From a checkpoint of a small transformer trained on Wikipedia: 30.7M parameters, rotary positions.
MLP neurons of a small language model. Each row is named by its layer, matrix (gate and up: input weights; down: output weights) and neuron, and shows model dimensions 48-111. Each number is 200 + 20 x the weight over its row's rms, rounded and kept within 0 to 999. A neuron's up and down rows have the sign that makes its largest values positive.
After each neuron's rows is what it responds to, as a language model described it from the Wikipedia text at the highest values.

L5.gate793,214,215,181,215,186,205,210,197,195,189,204,179,198,233,202,203,207,200,205,207,218,238,182,209,189,221,172,207,225,244,187,220,209,201,202,205,171,229,204,203,178,189,205,200,196,194,222,162,193,178,192,177,212,178,198,195,188,197,194,181,205,177,175,231
L5.up793,195,150,221,189,206,190,177,215,211,164,196,192,192,212,201,178,165,202,195,196,214,201,140,186,216,172,169,200,196,198,229,240,237,189,207,189,207,219,204,211,195,189,212,185,169,164,213,208,202,226,208,183,225,204,170,209,185,206,198,168,218,185,200,206
L5.down793,203,216,234,168,181,183,182,190,217,196,196,218,218,216,233,194,209,203,180,198,201,186,179,226,173,202,223,179,182,216,161,172,209,236,209,217,197,201,200,172,185,219,185,211,226,207,180,214,198,200,206,176,226,190,184,225,194,208,224,161,178,202,192,182
Start of full dates. The first token of a full date after on, born, since or until: a month name (on April, born March) or a day number (on 18 December).

L2.gate539,214,209,194,214,182,196,220,193,216,192,194,210,214,181,158,212,182,213,220,165,220,190,179,170,234,195,229,179,202,221,201,214,177,200,204,197,188,225,190,212,222,203,199,163,209,220,217,200,207,207,229,198,203,163,177,206,231,193,173,202,173,174,217,187
L2.up539,189,198,187,192,218,196,198,224,214,229,233,228,203,183,188,211,191,203,254,224,209,236,216,159,230,188,218,224,189,211,192,190,207,185,203,200,178,204,208,206,207,188,210,172,198,198,231,236,201,212,229,170,217,197,188,186,182,193,193,187,192,208,219,198
L2.down539,229,197,181,208,218,204,214,220,141,198,204,214,175,222,192,219,225,219,206,200,243,208,199,198,200,162,194,178,241,183,192,215,218,193,201,214,205,167,200,208,193,175,210,214,200,203,193,184,236,215,194,187,198,225,160,172,182,229,185,191,217,167,185,199
Paragraph-initial capital letters. Single capital-letter pieces opening a paragraph or heading, often a split-off surname (D in Darr, E in Ewell), plus commas after However or Instead.

L5.gate94,146,187,164,186,227,203,196,223,157,270,218,181,215,209,189,200,182,193,167,186,202,241,169,196,201,193,187,221,201,170,175,181,207,169,192,224,224,201,208,215,191,238,217,206,175,203,209,208,212,217,220,193,201,218,176,195,207,223,200,227,218,219,184,193
L5.up94,218,229,207,216,191,200,203,187,201,224,193,164,203,184,217,161,161,197,179,198,226,206,193,219,234,223,235,218,196,185,193,199,192,194,189,191,212,196,184,253,207,204,191,176,200,166,184,206,183,202,170,193,211,178,209,173,193,206,201,205,189,194,218,199
L5.down94,178,162,192,190,190,232,170,229,199,232,209,200,173,232,161,218,204,193,172,201,182,201,186,178,185,179,205,212,199,201,178,237,201,226,207,197,216,199,207,204,202,215,164,196,195,194,200,222,222,212,188,205,179,189,193,198,208,209,204,199,213,210,201,213
Structured-text line boundaries. Newlines and delimiters that end a line in infoboxes, tables or headings right before the next field, e.g. "- Label:", "|---|", "== Life and career".

L5.gate460,192,192,208,204,200,178,220,216,159,199,214,164,223,187,222,207,174,185,196,229,232,185,195,192,203,206,182,217,203,220,224,191,193,158,166,184,203,186,207,172,216,218,174,175,197,207,198,200,188,211,194,220,202,182,201,217,214,204,204,175,188,161,210,206
L5.up460,220,184,223,186,186,213,222,232,193,171,221,236,197,177,219,206,179,206,215,165,178,212,181,195,203,243,195,167,211,209,217,212,202,188,191,183,211,209,189,186,196,215,185,181,204,202,187,168,209,226,186,224,227,187,221,201,197,189,188,217,222,199,205,187
L5.down460,189,214,221,188,177,187,193,221,167,184,182,179,168,210,221,194,158,197,216,196,218,213,162,195,189,197,226,180,194,250,206,213,210,158,167,224,206,241,174,230,205,176,214,177,216,194,203,164,183,181,199,207,231,167,208,200,220,184,223,188,232,217,230,173
Repeated surname as subject. Pieces of an already-mentioned surname or proper name repeated as sentence subject after a comma or intro phrase, e.g. Fox(en), R(inne), Ull(iott).

L4.gate200,200,220,187,182,213,238,212,194,208,192,182,188,192,193,188,183,194,195,189,202,221,204,205,174,211,172,216,201,164,216,213,175,225,226,236,219,172,207,195,205,199,203,213,207,200,204,181,211,208,195,179,174,200,221,213,230,203,204,221,179,209,199,167,199
L4.up200,207,198,199,192,212,176,213,200,252,196,182,192,204,185,212,157,179,203,220,197,195,249,202,227,200,220,202,205,222,168,196,157,206,202,227,188,191,191,177,190,233,162,229,182,226,198,195,205,194,225,199,182,198,233,220,203,194,210,204,196,184,199,195,205
L4.down200,226,212,200,182,205,184,191,197,202,220,193,175,220,195,209,214,210,201,211,186,184,200,170,174,184,214,184,204,208,168,202,194,194,209,228,187,207,197,194,183,207,193,201,235,220,207,171,206,233,184,217,194,247,218,191,185,197,182,241,200,192,204,193,195
Head word before preposition. Nouns or verbs just after a determiner, possessive or subject that typically take a following of or to, e.g. chain, series, support, took, plus some mid-word pieces.

L4.gate457,192,213,206,179,167,223,211,211,179,208,187,226,190,220,209,169,179,190,221,204,193,164,194,214,243,213,204,175,235,188,159,202,173,229,173,201,154,187,187,200,199,200,193,196,250,200,188,206,182,197,233,184,212,196,213,233,194,166,217,175,182,165,231,194
L4.up457,213,203,176,172,181,210,192,235,161,211,180,182,174,217,205,209,158,211,201,196,215,182,225,196,232,186,198,194,196,202,185,203,196,184,234,172,204,211,225,241,185,185,254,194,222,199,187,156,207,197,225,196,185,219,188,184,215,178,212,170,219,227,194,210
L4.down457,196,200,193,199,198,209,173,184,222,228,204,201,186,188,154,191,211,196,215,224,200,204,176,203,163,211,227,220,215,200,198,162,222,227,187,218,206,222,164,212,173,189,187,177,230,192,207,200,185,225,225,185,213,196,193,185,239,218,228,205,208,192,158,179
Numeric table cells. Spaces, pipes, line breaks and digits inside number-heavy wiki tables and stat lists (e.g. "| 2012 | 48%"), plus scattered mid-sentence prose words like as, sol(vents), such.

L5.gate147,212,197,183,195,199,182,184,204,158,197,197,191,208,199,207,157,212,173,182,191,172,166,202,232,192,194,164,207,196,188,169,238,183,198,215,160,226,203,216,177,192,186,232,187,200,199,202,195,203,219,284,217,217,221,194,232,186,209,181,203,228,196,202,193
L5.up147,179,225,171,153,211,211,246,203,222,196,226,224,209,201,173,213,179,218,161,215,211,202,225,211,172,232,215,230,211,191,159,173,206,197,227,202,210,158,197,201,204,238,247,201,230,184,203,193,213,207,179,207,159,167,226,185,158,164,199,208,198,163,219,226
L5.down147,198,178,226,178,242,194,203,236,182,197,180,207,219,215,184,185,219,194,215,190,180,215,204,220,212,186,216,218,219,191,199,235,203,192,212,193,136,235,228,187,193,175,184,254,210,147,191,202,218,187,198,214,184,208,157,172,212,229,208,225,209,217,182,218
Preposition before place name. Prepositions such as of, in, across that link a title, office or group to a following country or region, e.g. King of Aragon, largest clans in Iraq.

L4.gate589,204,185,223,215,201,215,183,246,213,179,150,218,201,205,180,214,217,187,214,215,205,209,175,183,196,219,179,213,229,219,231,198,211,195,177,210,209,148,203,192,228,187,171,179,221,192,200,218,247,187,225,170,199,185,191,214,218,183,186,186,199,183,203,220
L4.up589,212,188,186,208,224,176,202,194,237,178,206,212,212,157,185,218,171,232,212,223,205,206,203,198,196,200,159,165,201,197,210,205,216,216,223,194,214,203,194,169,190,190,204,205,193,227,188,214,173,175,216,210,212,170,209,203,198,203,220,203,199,180,200,191
L4.down589,207,185,198,218,222,188,206,191,201,201,186,196,205,173,208,194,196,210,211,193,198,184,201,165,201,173,178,193,197,185,188,196,214,201,198,170,199,165,212,164,165,184,172,210,205,222,174,174,168,207,189,224,241,187,183,222,184,209,185,206,168,219,206,186
Numbers and predictable word-starts. Day numbers in dates (on 6 July), negative goal differences in football tables, and first pieces of nouns completing fixed phrases after "the" (railway station, altar, open air).

L5.gate867,213,209,186,175,189,187,242,214,185,202,227,167,228,193,184,202,233,226,177,191,172,208,225,197,195,190,204,198,225,207,212,194,212,193,217,185,177,195,224,162,199,199,197,207,204,190,224,203,193,233,193,238,218,180,169,232,191,195,199,206,180,196,177,220
L5.up867,155,220,246,188,185,171,179,182,210,199,167,226,188,213,232,163,173,196,171,191,167,185,221,233,186,218,223,210,189,212,233,206,202,202,199,238,238,178,180,160,218,202,190,202,187,189,210,188,187,193,206,193,243,195,202,195,212,196,202,209,176,214,160,197
L5.down867,217,197,177,222,170,206,204,177,208,194,195,189,218,169,201,175,177,180,217,205,195,228,201,184,237,202,208,212,207,197,225,226,225,177,228,227,156,211,175,185,197,184,206,221,201,182,208,206,211,206,211,192,232,179,206,183,216,196,206,197,221,225,183,207
Season dashes, institutional nouns. Mainly the dash in sports-season year ranges such as 2013–14 and 1990–91, often in stats tables; also official-body nouns after "the" (Ministry, Committee, Cup, Amendment) and verbs like agreed.

L5.gate145,206,188,165,168,234,210,211,191,196,241,212,223,195,188,182,197,177,195,215,217,206,172,215,224,204,200,217,183,231,182,214,196,207,203,205,204,192,212,175,195,216,205,206,187,225,190,215,216,209,223,222,202,225,207,229,194,223,236,196,179,243,196,191,186
L5.up145,220,191,235,186,202,194,231,217,173,204,205,196,188,161,220,206,194,181,202,204,189,168,216,184,201,183,200,202,218,220,184,166,198,211,184,217,165,222,194,197,223,216,192,212,184,238,211,201,231,205,188,185,223,230,178,206,192,244,177,162,178,209,175,206
L5.down145,200,192,199,198,201,208,216,187,194,205,182,190,203,190,195,211,194,198,161,189,203,216,214,226,211,228,198,183,203,218,198,201,218,182,213,197,210,182,212,217,177,170,200,218,208,222,187,195,201,232,254,202,189,198,190,189,208,175,218,182,238,208,204,177
Table row endings. The closing pipe-plus-newline of a wiki table row after its last cell (stats, standings, climate tables), plus line-final punctuation ending list or infobox entries.

L2.gate24,233,191,220,186,232,191,212,203,229,200,228,220,205,219,145,173,211,196,182,207,195,185,220,185,212,196,223,186,182,193,173,200,203,194,206,213,192,202,212,176,209,218,180,185,181,217,190,185,229,180,223,176,210,162,207,239,163,197,219,210,209,186,223,220
L2.up24,185,244,191,203,174,232,197,201,176,205,186,187,192,209,201,218,182,187,209,186,201,183,210,183,223,199,252,164,192,235,233,197,183,191,195,235,170,224,172,208,195,205,209,190,203,200,195,162,176,203,199,207,169,196,216,187,218,195,222,168,186,198,199,176
L2.down24,193,214,188,180,232,231,184,198,208,217,222,189,193,233,202,190,191,223,219,190,184,214,219,171,179,171,193,177,247,175,217,170,208,190,183,195,179,179,153,222,173,180,173,194,177,240,216,205,206,178,205,217,161,225,202,213,217,181,230,175,178,194,212,171
Relational prepositions (with, under). Prepositions that open a relation to a person, group or authority, mostly with and sentence-initial Under, as in reunited with, Under his leadership, studied under.

L2.gate178,208,149,187,194,221,237,166,177,188,193,217,210,171,208,194,201,201,201,219,209,243,219,196,182,186,200,183,211,182,201,191,248,213,217,182,230,207,253,188,214,177,247,181,227,186,196,224,201,180,162,192,212,221,203,200,216,211,201,208,159,183,204,186,183
L2.up178,250,208,208,199,197,190,225,232,189,230,210,177,234,208,220,198,199,209,200,185,185,187,200,175,204,211,208,202,187,192,194,202,169,207,204,190,203,189,179,194,231,182,222,236,230,197,241,219,221,171,164,186,175,197,230,233,245,209,160,202,188,215,211,204
L2.down178,215,178,219,218,208,179,202,210,204,200,189,194,217,213,222,234,208,183,226,184,201,195,194,180,221,193,192,211,194,211,192,158,192,191,172,221,200,199,203,220,197,174,247,212,158,172,203,228,209,195,191,176,178,212,182,189,247,182,169,222,173,191,160,188
Article title start marker. Mostly the opening "=" of a new Wikipedia article title line (= Name =), right after the previous article's tables or lists; also scattered mid-word and heading tokens.

L5.gate71,234,211,152,207,193,164,191,175,193,191,198,185,214,191,220,192,239,235,202,200,194,212,187,167,200,198,204,192,209,227,215,210,185,213,199,190,211,174,200,153,215,189,179,220,219,194,216,209,218,211,233,197,198,214,234,221,230,216,220,180,205,246,223,247
L5.up71,195,195,173,222,191,228,178,166,203,175,201,242,224,241,178,191,202,192,197,181,166,232,243,180,195,184,191,190,191,190,217,201,180,227,219,185,191,211,213,176,195,185,210,194,191,211,224,185,229,177,204,189,163,211,238,221,191,230,208,215,249,195,195,203
L5.down71,212,178,237,229,235,208,215,195,177,216,238,184,234,211,208,210,208,165,183,206,193,235,200,216,208,198,176,219,178,213,230,173,194,204,204,235,212,178,220,195,209,152,216,202,161,246,222,200,187,228,186,188,183,207,177,191,201,227,225,230,242,238,175,189
Clause-opening prepositions. Prepositions that open a time, place or circumstance phrase mid-sentence, often right after a comma, as in at, after, during, on.

L2.gate573,205,186,195,196,218,219,173,182,240,246,194,271,196,179,174,206,227,185,200,184,197,210,188,218,168,198,207,171,200,194,259,200,218,244,200,225,185,173,224,204,221,227,171,222,203,204,240,238,191,184,215,185,180,187,181,215,204,174,192,206,234,221,182,275
L2.up573,193,257,204,183,201,183,202,192,198,206,205,200,193,188,248,231,183,201,191,244,200,194,205,209,227,199,218,183,223,217,202,191,199,175,201,201,239,185,207,197,172,160,201,221,191,181,189,235,163,197,199,202,201,182,214,173,213,164,215,233,205,193,202,192
L2.down573,186,185,180,211,201,199,215,191,212,211,217,204,203,217,183,194,179,221,199,192,236,223,231,227,175,196,195,170,224,224,195,202,209,201,195,199,164,186,205,178,178,192,181,219,193,263,203,213,227,217,208,217,214,203,244,179,195,209,222,173,182,196,198,206
Numeric modifiers after determiners. Mostly number or year pieces opening a noun-phrase modifier right after the/a, e.g. the 2018 season, the 8th, a 9–1 record; also proper adjectives (the Tennessee River) and mid-word fragments (special-ised, tradem-arked).

L2.gate16,191,221,192,148,204,206,222,232,216,200,212,208,167,211,221,216,203,231,243,214,225,198,233,252,233,182,204,176,188,177,207,215,197,245,205,196,229,192,183,165,218,157,190,210,207,216,188,195,175,203,224,212,201,189,184,182,200,244,179,216,216,200,208,205
L2.up16,236,205,213,211,195,205,167,245,230,207,194,214,188,208,203,203,212,220,161,162,168,210,217,189,183,178,196,184,199,199,191,235,205,166,184,195,203,194,180,167,212,182,204,205,247,223,191,184,205,208,210,184,202,212,186,199,198,208,241,197,219,231,190,202
L2.down16,177,149,216,223,217,225,194,232,202,213,182,172,180,179,187,250,206,199,178,184,184,197,235,215,190,176,185,205,198,203,212,200,205,211,185,201,172,185,233,191,210,160,218,212,242,232,179,161,172,221,210,187,195,226,163,184,196,193,180,195,195,212,188,166
Partitive "of" after one. The word "of" in partitive phrases, above all "one of" (one of several, one of the largest), plus weaker plural verbs "were"/"are".

L4.gate307,194,203,228,199,203,214,173,200,206,223,247,218,206,187,204,193,199,227,177,242,209,212,215,217,204,176,215,188,211,214,216,189,208,186,189,201,184,218,180,185,202,221,182,194,166,201,212,162,220,208,214,227,204,183,191,211,236,214,214,192,222,200,183,220
L4.up307,184,211,201,192,178,197,193,181,184,177,216,219,221,177,214,181,208,188,164,211,166,192,228,218,218,208,182,194,207,214,229,179,173,178,172,206,231,188,180,209,219,211,187,185,195,205,199,177,244,193,168,219,174,171,240,207,196,214,202,186,197,181,207,224
L4.down307,207,214,202,192,181,226,215,217,235,168,204,193,158,171,158,190,242,196,181,231,169,212,230,203,206,204,215,203,198,188,211,171,200,170,181,215,203,208,169,162,195,208,197,215,195,233,206,185,255,190,179,207,193,194,194,162,208,195,236,217,209,211,158,215
Post-clause linking prepositions. Prepositions and articles that begin a new phrase after a completed clause or name in encyclopedic facts, such as born into, album by, on a.

L2.gate332,199,189,174,173,161,192,241,191,203,218,218,211,209,169,218,215,149,211,189,211,193,196,196,187,217,204,164,247,215,190,210,189,240,197,180,167,215,215,246,216,235,182,193,209,154,164,185,217,220,216,239,183,209,207,196,211,195,199,197,194,184,198,211,182
L2.up332,232,222,207,184,204,179,190,197,181,242,199,222,155,199,195,238,175,195,208,196,199,187,188,178,220,211,213,212,218,221,180,239,194,232,205,207,199,214,200,229,208,226,198,232,216,210,180,196,160,185,197,199,202,229,207,192,176,202,189,175,211,163,220,213
L2.down332,216,178,165,213,188,207,225,185,215,193,194,210,201,198,212,196,207,214,201,204,193,235,169,177,212,209,223,165,203,215,213,199,196,211,191,195,187,221,213,201,195,209,199,188,175,217,210,200,204,179,266,199,220,237,199,191,210,177,191,155,169,162,216,183
Verb complement linkers. Prepositions and verb endings that open an action's complement in news-like history prose, mostly "to" after agreed, decided, confirmed rights, or used, also "for", "released", "reissued".

L4.gate886,192,216,239,225,196,230,192,235,165,220,173,231,227,206,219,219,179,169,198,229,230,208,189,203,198,222,179,164,210,186,234,218,200,186,180,231,175,172,180,183,208,191,209,174,194,205,188,169,211,189,196,197,170,177,215,195,204,199,214,170,174,175,215,174
L4.up886,231,194,206,227,231,197,216,185,196,232,181,216,187,193,184,200,198,228,173,200,234,225,170,209,200,202,158,184,188,230,187,224,195,177,178,198,209,186,178,146,220,205,202,168,182,187,231,214,220,193,229,192,169,174,197,193,197,152,180,215,192,192,180,192
L4.down886,212,210,195,219,213,171,175,152,202,192,166,186,205,195,197,189,208,206,198,194,222,200,194,176,175,205,219,173,188,204,221,212,186,150,196,203,182,175,157,198,196,203,196,210,220,196,222,212,218,220,207,163,155,170,178,235,215,217,202,148,189,213,212,199
Capitalized word-initial fragments. First capital-letter piece of a multi-token word opening a sentence or paragraph, mostly surnames after headings or commas, such as Boyd, Hitchcock, Foxen.